Part of a small language model's weights.
Architecture: RMSNorm before each block, no biases in attention or MLP, tied embeddings, normalized queries and keys.
Training: 224M tokens, 6849 steps.
MLP neurons of a small language model. Each row is named by its layer, matrix (down: output weights) and neuron, and shows model dimensions 192-255. Each number is 128 + 32 x the weight over its row's rms, rounded and kept within 0 to 255. A neuron's up and down rows have the sign that makes its largest values positive.
A block is one neuron, or neurons of one layer that tend to fire together. After each block is what it responds to, as a language model described it from the Wikipedia text at the highest values.

L5.down303 [188 146  92 110 140 128 132  62 143 150 161 144 193 140  75  98 116 112 164 168 111 108 198  99 154 138 131 154  78 128 189  76 120 110 119 155 124 125 120  62 166 180 120 123 132 153 152 150 173 147 131 174 164 124 160 142 114 105 197 100 154 144  90 131]
Section-start headings and dates

L3.down171 [123 126  64 145 131 125 132 162 139 188 105 117 151 105  97 183 140 144 127 137 127 156  73 107 103  48 119 161 147 115  78 167 146 132 136 161 131 195 129 111 185 178 192 105 121 161 137 119 151 136 145 129 131  71 109 175 128 138  91 120 149 113  95  94]
L3.down493 [131 104 107 105 127 166 108 109 148 178 182 120 140 182 157 140 180 115 138 117 163 165 151  73  82 123 128 154  55  90 123 178 116 155 128 171 119 198 139  81  95 137 155  72 118  69 130 156 153  93  66 173 188 111 178 141 111 125 109 106 170 103 117  92]
L3.down780 [175 114 179 144 104 136 124 140 118 189 160 146 161 126  59 123 120 133 117  78 160  92 131 127 143  89 154 174 112 129  96  89 135 119 190 143 143 153 174  99  61 139 131 140 166 157 124 139 130  99  59 182 145 132  90 153 151 110 117 143 125 127 118 124]
L3.down810 [119 115  58  91  97 127 159 129 141 150 141 117 101 126 110 119 108 152  94 183 135 160  58 106 163  97 134 131  68 100  89  91 144 158 132 134 116 163 177  92 127 210 118 168  94 109 119 140 172 134 114 166 139  72 108 145 123 108  80 143 114  95 110 111]
Structured line-end breaks

L5.down408 [196 103 137 111 108 165 116 148 140 123  88 112 158 120 115 138 128 106 136 104 139 169 127 125  69  85  99 115 117 100  97 121 179  81 149  72 118 107  81 132 149 156 126 144 108 107 148 135 117 164  93 103 146 108  84 122 185 126 107  47  68 145 142 122]
Word-initial fragment tokens

L4.down44 [125 112  91 120 157 139  97 124 214 110 155 143  91  67 155 186 140 115 131 125 142 167 108 113  84 157 160  61 152 158 115 149 114 144  86 119 146  97 100 126 104 133 139 117 139 108 192 107  98  99 128 127 174 131  91  68 111 172 123 160 113 140 127 109]
L4.down85 [113  88 115 132  99 113 193 104 143 156 131 171 107 145 199 125 124 112 106 142 150 136  83 106 155  79 128 147 139 249 147 107 127 153  91 116 143 181  99 118 124  50  92 117 119  59 136  65 110 104 127 126 139 123 138 178  90  90 186 165 122 120 181  83]
L4.down105 [ 94  83 146 160  35 141  97 124 100 156 108 120 111 133 166 169 184 108 141 129 127 196 106 154  77  83 113 145 109 186  95 105  96 116 149  69  91 105 135 122 138 107 161 130 134  92 153  98 123 113  95 116  96  48 145 143 142 117 163  87 182  86 143 166]
L4.down146 [143 128 124 123 129 178 179 170 153 146 230 123 147 145 131 118 160 112 112 114 136 110  86 120 160  99 196 170 100 141 161  82 140 146 134 167 143  98 104 101 153 114 102 152 151 110 107 156 187 143 179  98  83 156  83  81 109 149 112 118 155 140  97 113]
L4.down268 [105 125 112 107 124 157 123  79  82 151  77 131 100 160 126 165 137  59  93 125 101 168  93  56 110 179 111 104  97 113 164 156 102 145 123  95 130 162 107 170 102 170 128 145 118 128 113  54 170 149  96 142  83 110 134 104  96 132 160 156 102 132  98 116]
L4.down270 [131 122  77 167  85  29 104 154 153 105 153 128  79 131 150 131 177 131 135 115 138 120 130 107 102  64 147 178 116 178 187 110 123 116 135 165 121 143 164 155 131 115 106 112 108  95 102 150  81 183 126 118 230 136 131 157  82 136  88  96 127  68 134 152]
L4.down296 [167 110 112  83 157 156  98 118 136 211 155 112 142 144 130 153 124  88 151 121 101 133 109 101 118 134 125 194 107  78 117 118 116 139 135 255 140 212 121  73 126 153 118  70 134  62 119 127  94 136  81 166 154 130 119 163 140 149 125  84 147 135  86 117]
L4.down394 [159 142 103 123 154 169 118 170  57  73  96 121 104 125 184 141 180 102 153 165 195 192 136 171 137 130 128 122 103 155 116 137 198 172 114  89 159 156  89 161 150 133 183 124 136 180 176 103 144  74 192 100 117  73  81 164 145 152 152 191 123  90 140 171]
L4.down412 [146 129 140 205 180 187 122 123 123 103  75 105 123 141 133 120 151 116 155 118 115 141 138 140  24 154 168 113 140 130 177  85 151 173 117 122  99 156 161  78 156 159 145 121 172 169 112 123  98 115 148 131 133 134 112 118 107 117 138 249 115 127 115 112]
L4.down446 [124 135 111 119 130 124 165 142 126 179 179 168 114 185 118 114 198 116  82 118 138  89 147 118 125 145 141 114 107 151 155 127 186 121 116 218 111 146 165 165  83 202 110  93 152 119 151 158 120  94 138 170 131 112 146 127  82 163 113 139 102 117 169 120]
L4.down583 [ 95 150  86 124 109 174 167 150 101 133 175 134 111 129 139 137 124 115 132 162 128 141 170  61 139 116 110 125 145 116 112  77  98 134 185 178  80 172 113  98  98 114 144 106 112 127 108 179  99 160 139  78 181 165 120 121 207 106  79 122 153 157 115 113]
L4.down618 [117 108 107 181 171  94 107 174 105 129 153 135  57 131 104 141 115 126 146 109 106  94  89 111  68 117 179 193 121 188  55 113  75 172 104 180 128 178 144  84  84 138 133  99  96 120 108 152 122 162  71 133 148 185  79 142 114 141 101 131 199 161 158 115]
L4.down676 [161 132 170  81  48 161 172 150 117  80 146 152 141 177 165 146 141 127  85 124 114 176 142  63  73 114 106 125 148  83  65 120 166  98 127 232 104 133 105 105  85  93 126 113 136 110  97 158 133 128  97 106 119  90 104 191 122  88 124 135  89 146 146 118]
L4.down722 [135 147 149 126 128 171 148 154 118 156 114 172 145 108  93 112 163 116 113 136 203  89 140 107 153 113  95 134 129 114 158 131  92 115 182 109 218  75 129 111 139 112 113 119  95 136  96 171 150 137 100 138 143 132 121 121  80 127 164 152 102 143 151 129]
L4.down798 [ 64  56 107 148 147 171  81 130  77 123 132  60 112 165 145 138  97  63  93  96 116 104 122  76 105 147 109 108 112 118 165 144 124  68 112 139  46 131 151  85  96 164 124 168 109 126 130 125 110 156 146 109  75  65 108 135  96 193  95 165  61 124 143 126]
L4.down819 [155 178 158  99  81 114 100 157 187 153 138 109  92  79 111 131 112 100 135 163 139 195  95 126 180 149 124 119 141 140 139 109 134  88  53 103 178 164  91 107  76 126 100 117 107 144 137 174 152 109 180 149 147 109 128 130 135 191 171 169 128 143 134  78]
Geographic list-structure tokens

L3.down154 [138 152 110 134 123 101 153 183  86 101 149 164 102 114 103  43 150 133 114 142 119  99 112 150 177 120 125 150 113  99 174 160 141  69  92 134  86  54  98 179  60 132 100 100  88 113 109 150 135  95 112 206  96 114 158 107 151 116 118 194 130 106 102  90]
L3.down606 [136 150 101 132 190 123 140  87 144 158 163 170 159 168 161 137 196  83 151 150 134 152  28  91 121 192 110 163 107  99 184 178 142 150 122 165 114  85 171  57 193 118 104 112 104 162 113 134 151 119 114 186 136 124 168 156 139 111 157 180 124 144 132 173]
L3.down617 [174 139 174 159  94 139  75 142 116 147 127 127 150 164 137 128 224 147 100 110 116  92 122 142  98 151 133  68 121 141 143 101 126 127 161 180 102  28 184 133 120 140 146 128 144 157 129 132 111 151 188 190 196  85 121 176 147 172 142  94  70 163 108 138]
L3.down826 [183 139 144 133 135 150 180 137 110 122 103 137  99 121 123 111 115 123 109 140 150 115 156 127 166 216 138 101  76  98 208  62  92 166 110 144 136 118 147 109 114 124  99  76 117 142 100 153 109 165 153 135 160 140 217 112 168 107 152 135 108 142 146 190]
Month names in dates

L4.down9 [228 145  94 103 101 146 119  68 112 136 141 122 121 187 160 123 122 124 115 140 186 101 118 122 149  76  85 145 132 129 179 150  94 116 131  70 127 154 100 125 123 108 136  57  74 144 116 155 178 155 177  65 104 146 150 101 151 167  62  86 144 128 149 136]
L4.down46 [127 180 120 113 106 102 143 132  99 103  77 120 148 111 134  71  82 135 133 126  94 123 110 134 126 152 122 185 135  87 143 223 140 134 109  82 168 156 141 168 104 152 114 116  95 155 128 109 121  92  81 163 145 131 122 102  86  83 167 154 178  76 183  78]
L4.down50 [120 112 150 132  83 114 125 143 159 184 144 135 139 180 107 114 117 180 149 103  41  90 158 138  52 165 137 147 104 144 114 104 131 201 119  62 133 120 207 141 138 156 123 125 142 100 126 125 123 132 218 143  94  88  75 133 135 109 140 112 146 145 129 134]
L4.down64 [204 156 168 135 103 118 103 128 123 130 105  77  81 134 114 138  95  95 149 103 117 126 153 125 153 141 147 153  70  83  65  51 111 145 191 201 101 184 108 115 152  76 164 169 137  78  81  97 124 161 163  54  81 129 131 156 154 116 111 109 107 127 186  95]
L4.down254 [151 157 130 148 105  91 107 136 121 182 153 101  74 133  94 117 166 175 157 131 142 155 144 139 164 139 149 155  76 134  80 108 123  92 107  78 108 169  94 109  82 157 145 132  83 132 151 107  73 140 133 147 179 120 158 127 133 115 174  92 173 115 130 134]
L4.down293 [113 154 206 142 143  89 119 135 132 197 123 134  62 150 169 113 121 182  75 138 105 112 168 141 150  95 173 111  76  70 134 111  99 179 100  97 126 168 162 223  99 140 127 147 158  21 126  88 111  62 170  97  97 104 106 164 143 160 145 139  98 160 171 110]
L4.down327 [ 49  99 162 125 149 135 124  91 127  43 112 132 101 148  88 135 100 146  82 155 156 118 106 128 112  89 149 139 169 147  90 120 124 152 124   0 128  75 173 124 136 152 126 161 136 147 110 154 116 112 160 146 191 157 107 124  94  93 170  93 129 115  55 158]
L4.down361 [ 91 127 147 124  78 148 225 156 140 172 131 129 148 145 106  96  80 132 138 159 128 185 159 148 135 121 122 149 118 164 155 128  74 153 125 146 145  50  96 177 151 159 128 139 175 136 138 120  96 115  70  86 116 132 179 186 139 124 153 148 106 125 160 137]
L4.down406 [113 126  70  57  92 135 133 162 137 174 119 129  94 111  99 116 172 158 168 126  99 136 132  99 151 130 116 192 119 131 132  84 109 127 160 110 177 141 119  80  75 175 133 103 136  91 116 126 142  92 111 131  66 134 106 115 137 127 181 138 135 129 124  77]
L4.down558 [140 110  65  96 122 136 148 106 103  69  95 122  63 138 167 187  93 135 138 140 111  96  87 157 158 120 119  96 139  99  98 134 147 113  66 130 166 148 154 101  45 112 127 118 129  99 149 115 133  96 148 116  98 119 153  89 100 118 150 112  92  86  84 147]
L4.down586 [ 96 112  75 119 145 105 100 203  70 167 130 188 119 188 173  91 133 175 160 164 144 158 118 150 100  99 139  96 120  90  94 128 131 122 183 131 163 113 119 148 153 157 126 169  74  72 113 146 189 103 177 188 104 146 117 104 147 166 144 158 143 145 132 159]
L4.down599 [144 135  95 142 117 142 161 162 146  87 132 147 128 153  93 151 113 144 110 124 145 175  88 199 152 188  80 148 117 100  84 156 139 125 158  72 123  79 130  96 186  98 122 115 121  85 169 150 134  84 174 119  70 149  90 153 105 129 145  99 115 145 101  58]
L4.down654 [174 127 126 146 148  74 116 130 122 125 116 156 208 183 149 164 239 179  95 188 134 152 119 131  97 173 149 142 154  86  98  76 157 120 103 135 170  61 130 124 168 109  92 140 170 139 119 150 142 116 127 109 148 134  96 105 132 148  98 168 133  90 131 105]
L4.down659 [158 174 126 118  79 166 130 151 183 153 112 182  66  98 121 186 178 166 116 170 118  64 121  82 110 186 142 120 185 154 175 111 132 127 150 161 146 130 146 132 171 161 117 142 124 147 103 126 152 142 125 164 134 111 144  92 123 108 125  96 145 102 127 118]
L4.down685 [164 142 152 105 138 108 102 131 104 113 146 150 121 187 142 125 119 109  62  53 143  94 114 102 142  86  93 128 133 136 105 118 136 164 162  74 113 177 155 135 150 154 143  96 108  54 151 144 130 169 131 140 116 118 162 154  70 117 117 100 108 112 139 149]
L4.down764 [100 102  99  89 141 126 141 127 153 124  95 123 124 167 112 112 151  70  54 128 119 125 140 149 157 133 134 116 179 178 130  81  80 134 115  84 199 109  38 141 149 105 102 163 104  92 116 136 132 119 132 151 161  78  95  94 140 118 147 173 195 121 146 130]
Mid-word continuation pieces

L3.down80 [115 192  94 166 172 121 131 120 155 174 138 138  24 116 180 106 159 123 157 165  90  95 124 178  95 131 164 104 123 147 107 152  96 137 163 101  71 184 134 130 132  85 117 155 147 100 113 115 164 137 101 160 126 132 145 107 173 135 136 114 175  93 135 104]
L3.down237 [158 142 106 141 108 137  87 119 192  81 123 133 152 136 135 108  99 176 135 172 171 163 151  69  60 146 155 122  87 137 148  93 188  76  99  67  92 121 123 157 169 163 145 167 172 120 177  97 126 145 142 112  44 115 159 109  70  99 133 146 182 121 100 172]
L3.down375 [119  82  94 160 179 159  95 164 159 137 176  39  86 136 111 150 133 175 143 153 111 145  76 163 111 168 155 132 112 111 142 140 120  92  95 110 179 126 174 105 145 126 133 139  94 131 150 126  58 165 102 131 118 135 168  87 116 185 160 190 128 163 150  72]
L3.down721 [ 94 145 112 167 127 127  93 152 139  77  60 133  85 136 108  86  83 148 100 146 112 116 159 132 165 136 146 150  52 124 116 143  92  93 165 156 161  73 134 130  84 115 132 182 146  59 146 154 139 129 124 102 150 156  99 114  90 111 147  77  52 124 189 174]
Mid-word subword fragments

L3.down289 [134 172 112  89  83 114 110 107 135  97  98 169  97 144 137 120  92 114 109 106 147 109 145 152  88 149 110  79  82 149 154 121  67 121 143 105 183 146 121 139 153 103 126 118  75 143 107 114 140 203 100 117  95  82  94 153 102 212 146  51 120 113 117 184]
L3.down303 [116 100  74 118 121 151 133 153 174  92 129 125 134 138  67  99  72 142 158 130 155 120 131 108  91 116 116 152 140 127 186 153 182 175 188  82 145 123 126 150 164 132 120 150  65  65 111 102 144  95 169 169 141 106 105 119  92 144 147 130 166 100 197 152]
L3.down679 [173 110  82 126  60 122 115 146 134 103 122  89 126 150 143  85 139 140  95 102  91 132 138  97 153 105 173 141  46 134  95 134 152 191  77 161 141 111 125 162 107 154 104 149 101 134 113 145 138 166 142 122 121  91 141 154  29  68 114  96 165 108  84 182]
L3.down761 [128 118 151 107  83 122 121 150 141 163 180 173 109 165 103  96 134 101 152 106 167 109 203 198  92  94 115 101  83 107 167 113  83 158 116 166 159 126 121 146 190  53 125 143 110 158 168 120  66 180 108 103 140  97  64 189 104 156 192 160  57 125  82  69]
Mid-name continuation pieces

L4.down8 [111 181 152  83 125  46  32 136  95 115 108 106 116 190 173 121 170  90 164 107 112 102 145  80 113 174 168 174 110 108  99 124 115 109 115 125 175 136 120 119 187 145 140 146 118 148  73 148 159 160 166 137 106 123 129 122 123 111 159 120 124 164 133 131]
L4.down204 [ 71  86 138 112 180 113 137 179  69 145 142 157 143 202  92 141 168 111 122 153  47  92 126 139 108 142 137 164 131 141 144 160 201 116  65 136 130  98 143 136 118 136 113 153 206 129 152 125 160 152  90 179 106 141 112 210 181 103 154 150 157 122 160 104]
L4.down215 [119 219 126 136 209 102  57 155 119 114  82 117 126 159 130 119  86 113  93 141 199  94 171  98 158 165 115 170 146  93 168 123 145 135 145 121 128  81 160  85 146  98 171 131 125 124 114 104 130 106 129 113 132 156 104  93 104  74  77 106 119 129 128 121]
L4.down248 [134 172 170 182 155 164 151  89  74 162  96 171 134 165 139  93 125 126 130 160 143 117 104 121 176  78  93 127 144 142 156 130 146  90 110 255 100 135  64 102 115 125  53 239 149 104  97 192 115 138 133 140 168  68 107 130 151 135  93 190 133 121 143 122]
L4.down264 [137  83 196 119 209 115 126  65 102  90 101 132 136 146 188 201 134 120 137  96 142 150  72 124 130  95 138 159 157 114  92 152 111  52 106 117 178 103 171 126 153 131 173 135  90 153 127 145 169  78 161 185 168 118 144 146 114  89 150 133 124 176 107 129]
L4.down307 [ 95 161 159 102 121 136 159 108 134  75 146 137  77 153 128  94 106  91 175 138  95 152 122 116  57 139 127 139  94 100 113 170 173 165  96 136 152 181  78 113  74  93 164 144 137 141 150 122 108 155 104 168 203 169 101 108 144  65 175  69 168 137 127 169]
L4.down333 [ 85 175  88 134 123 136 103 127 200 103 111 108 121 128  92 118 121 148 152 166 180  95 121  97 127 139  96  81 180 117 128 115 153 150 145 118 104 122 157 135 131  91 170 115 160  98  84 132 187  72  37 138 153 117 103 130 186 105 125 179 125 142 155 156]
L4.down338 [ 78 100 126 122 165 168 173 160 127 139 105 141 126  95 101  56  94  90 202 169 141 110 118 153  76 132 172 148 128 112  69 141 134 120 101 128 104  80 164  76  99 164 105 199  97  91 128 105 167  86  71 172 159 101  81 108 139 135  61 135 138 120 136 123]
L4.down368 [136 107  81 129 152 178 111 145 122 119 122 138  71 135 111  85 135  85 141 172 184 112  74  86  95 146 146 125 122  78 119 120 132 146 110 129 112 153 134  91 139 132 118 138 159 116 120 177 147 171 132 116 149 103 149 109 124 147  86 191 122  85 125 174]
L4.down496 [105 112 120 143 158 172  90 156  82 161 179 119 118 160 140 155 110 167  82 112 179 137 127 172 143 123 129 116 186 103 101 105 102 145  82 141 147 149  86 123 160 196 144 161 191 156 133 138 138 154  78  94 171 158 103  71 147 135 147 138 124 126 112  90]
L4.down528 [133 155 124 131 182 141 138 162 152 134 143 131 141  99 134 175 129 115 189  97 129  80  52 119  74 153 126 124 132 116  61  86 117 119 102  54 122  90 153 103 146  36 151 108 139 102 141 155 135 121 122 119 145 143 109 103 136 178 134  69 166 124  75 184]
L4.down535 [142 113 142 165 202 133 151 105  77 116 143 128 134 193 126 117 165  87 103 104 131 101 157 160 111 105 114 149  89 154  87 166 208 177 155 119 142 161 130  90 142 201  79 112 127 154 175 107 115 127 105 111 132 101  54 168 148  76 141 117 118 141 140  79]
L4.down566 [116 125 139 167 125 100 116 159 140 119 113 179  82 159  67  98  95 129 187 103 165 161 111 152 184 135 158 153  84 151 163 167 135 184 118  86 198 164 153 173 120 179 113 131  70 110 122 105 124 138 127 169 123 156 116 134  93 130 120 123 131 134 178  96]
L4.down701 [141  89 175  89 125 127 124 116 143 134 108 135  94 153 134 110  96  82  99 150 145 119  91 123 130 145 143 128  68  95 164 122 117 116 131 184 128 132  99 133 107 140 132 102 222 145 202 163 101 137  64 133 192 142 133 212 165 167 147 154 125 152 100  93]
L4.down770 [127 155 124 111  65  96 133 170 121 126  95 123  71 128 144 115 131 164 163 131 123  97 157 134 128 191 136 130 101  92  56 140 209 139  97 141 135 180 105 128 163 124 114 110 100 110 161 150 174 169 158 147  92  47 129 115 152 131 127 155  90 133 105 121]
L4.down783 [ 90 145 115 115 175  90 172 175 166 147 142 136 118  89 128 111 107 163 171 121 104 187 157 146 125 101 151 108 116 162 150 121 139 121 149 165  97  74 118  96 126 127 170 161 165  94 122 111 159  90 154 139 140 156  98 135  77 126 101 161 160 148 191 136]
Word-initial consonant fragments

L4.down19 [ 80 105 160 163 120 125 162 153 120 153 123  97 110 134 108 144 151 133 117 130 115 136 151 140 147 154 150 131 153 159 172  75 166  69 156 107 106  80 167  93 147 135 124 204  82 169 140  61 130 193 102 110 140 103 127 106 140 107 187 113  90 143  82 164]
L4.down179 [159 123 158 153 123 150 115 129 153 101 187 103 120 122 126 138 163  83 158 163 142 212 159 187 100  93 195 107 107  82 150 125 116 151  38  91 139 179 172 134 157 106 147 148 155 159 122  89 133  89  95 117 141 132 138 105 145  96 116  87  97 124 146 181]
L4.down244 [152 116 142 189 128 141 108 135 140 101 145 103 132 150  99 112 156  76 133 150 129 117  92 141 141 103 100 106 133  95 145  95 169 102 118  92 119  97 179  80 141 143  54 149  87 126 138  90 141 101 146 207 106 146 133 209 103 119 161  97 158  89 120 144]
L4.down352 [147 122 125 103 185 143 205 172 111 106 161 140 161 105  98 125 155 135 164 165 143 113 125  62 134 186 117 139 124 158 143  70  97 162 102 198 113 136 161 119  68 121 114 122 111 183 155  74 127  82 121 150 199 142 138 156 154 101 150  95 170 131  91 158]
L4.down434 [142 102  81  85 110 165 182 151  60 201 121 168 106 108 139  89 104  79 122 133 157 150 164 152 161 108 103 130 113 116 144 174 172 209  64 141 142 220  89 141 112 145 171 142 180 164 138  55 165 177 131 103  97 120  93 111  83 146 109  90  85 127 121 109]
L4.down460 [116 126 152 117  83 115 150  78 182  85  88 159 212 135  49 153 125 132 155  66  79 115 159 167 118 110 152 118 111 171 172 105  97  79 184 139 128 151 147 139 111 144 135 117 145  95 145 111 156 170 121 105  68 117 108 114 121 142 151 152 127 169  82 147]
L4.down491 [128 122 125 142 140 169  73 147 111  80  93  99 142 134 116 123 173 121 108 140 199 129 115 126 157 144 124 101 122 155  95 141 180 183 135 159  73 124 109 156 156 130 185 150 143 126 187 162 120  90  81 147 109 117  53  66 158 166 105 160 180 119 137 137]
L4.down507 [128 116 159 134  80  94 127 111 101 126 134 158  50 105 129  98 210 173 146 134  98 102 112 130 140 133 166 172 145 134 106  99 102 167 132 183 142  96 133 143 101  89 174 119 130 106 131 128  90 158 145 145 150 161 160  98 176 178 166 120 124 128  91 163]
L4.down533 [ 86 151 126 148 153 135  84 116  93 138 134 144 125 127 120 110  86 150 120  84 184 165 151 170 128 132 147 217 114  98 144 118 113 148 135 145 111 104  56 121 120  79 137  96  91 146 116 119 127 108 118  95 149 116 163  74  80 154 102  89 112 113 124 171]
L4.down611 [201 167 132 128  83 128 114 101 155 123 125  91 135 132  51  99  91 154 117 150  91  65  94  65 138 154 109  95 118  97 196  67 134 133 173 107 132 125 133 144 109 153 184  95 144  72 114 155 113 155 168 146 150 102 119 104 162  85  69 164 127 172 122  91]
L4.down671 [128 118 122  84 169 145 192  98 147 104 127 116  86 152  72  72 154  98 143 113 110 146 131  99 138 139  75 218  85 135 109 120 112 119 161  76  95 167 109 117 132 194 147 123  96 134 145 146  76 168 121  93 117 182 132  94 130  74 140  87  55 189 109 117]
L4.down716 [179 117  94 132 164 114 107 154 112  83  94 126 100 118 137 182 179 147 141  93 138  64  62  86 149 144 196 180 168 140 171 134 170 204 123 118 131 120  95  75 103 137 104 112 131  99 153 145  86 146  97 213 162 173 139 103 143 126 159 177 164  85 155 141]
L4.down751 [164 150  90 164  84  91  98  99 160  76 106 104 170  78  98 140  86 168 198 216  76  81 109 124  76 127  91 158  71 142 170 109 185 104  87  62 146  83 125 113 118 112 131 105 130 117 135 132 100 140 152 116 166 150 108 190  94 159 131 130 229  87 140 129]
L4.down754 [160 173 118  98 147 154 148 152  86 103  96 154 106 160 169 103 123 171 106 143 154 143 138 133 138 107 195 160 113 149 133 189  78 152 132 114 117 105 143  57 164 141  99 147 157 147 137 159  96 147  59 136 185 186 155 111 109 140 180 118 169  75  80 132]
L4.down811 [137 121  98 116 152 138 131 122 143 120 128 126 156 150 127 144 146 158 115 124 127 123 156 163 156 108 169 165 159  70 142 127 174 100 108 218  75 165 106 133  87 176  74  88 126 112 112 150 119 141  61 148 121  76 178 108 126 185  74 159 141 144 153 124]
L4.down826 [150 146 132 132 137 154 153 140  83  30 130 192 122 113 159 111 133 111  87 116 110 135 143 117 123 173 200 159 150 145 124 140 122 158 122 128 118 121 136 109 135 113 191 165 118 176 126 110 111  87 153 115 127  66 171 116 172 104 102 124 193 133 129 154]
Month names in dates

L5.down292 [145 141 133 114  76 171 127 129 170 131 154 132  72 138 147  40 184  69 186  72 118 210 108  89 103 130 129  93 116 104 161 132 121 106  80 167 140 157 146 180  96 137 161 102 110 151 101 165 113 125 135  67  84 103 124  88 155 141  97 126 146 145 134 163]
Mid-word subword fragments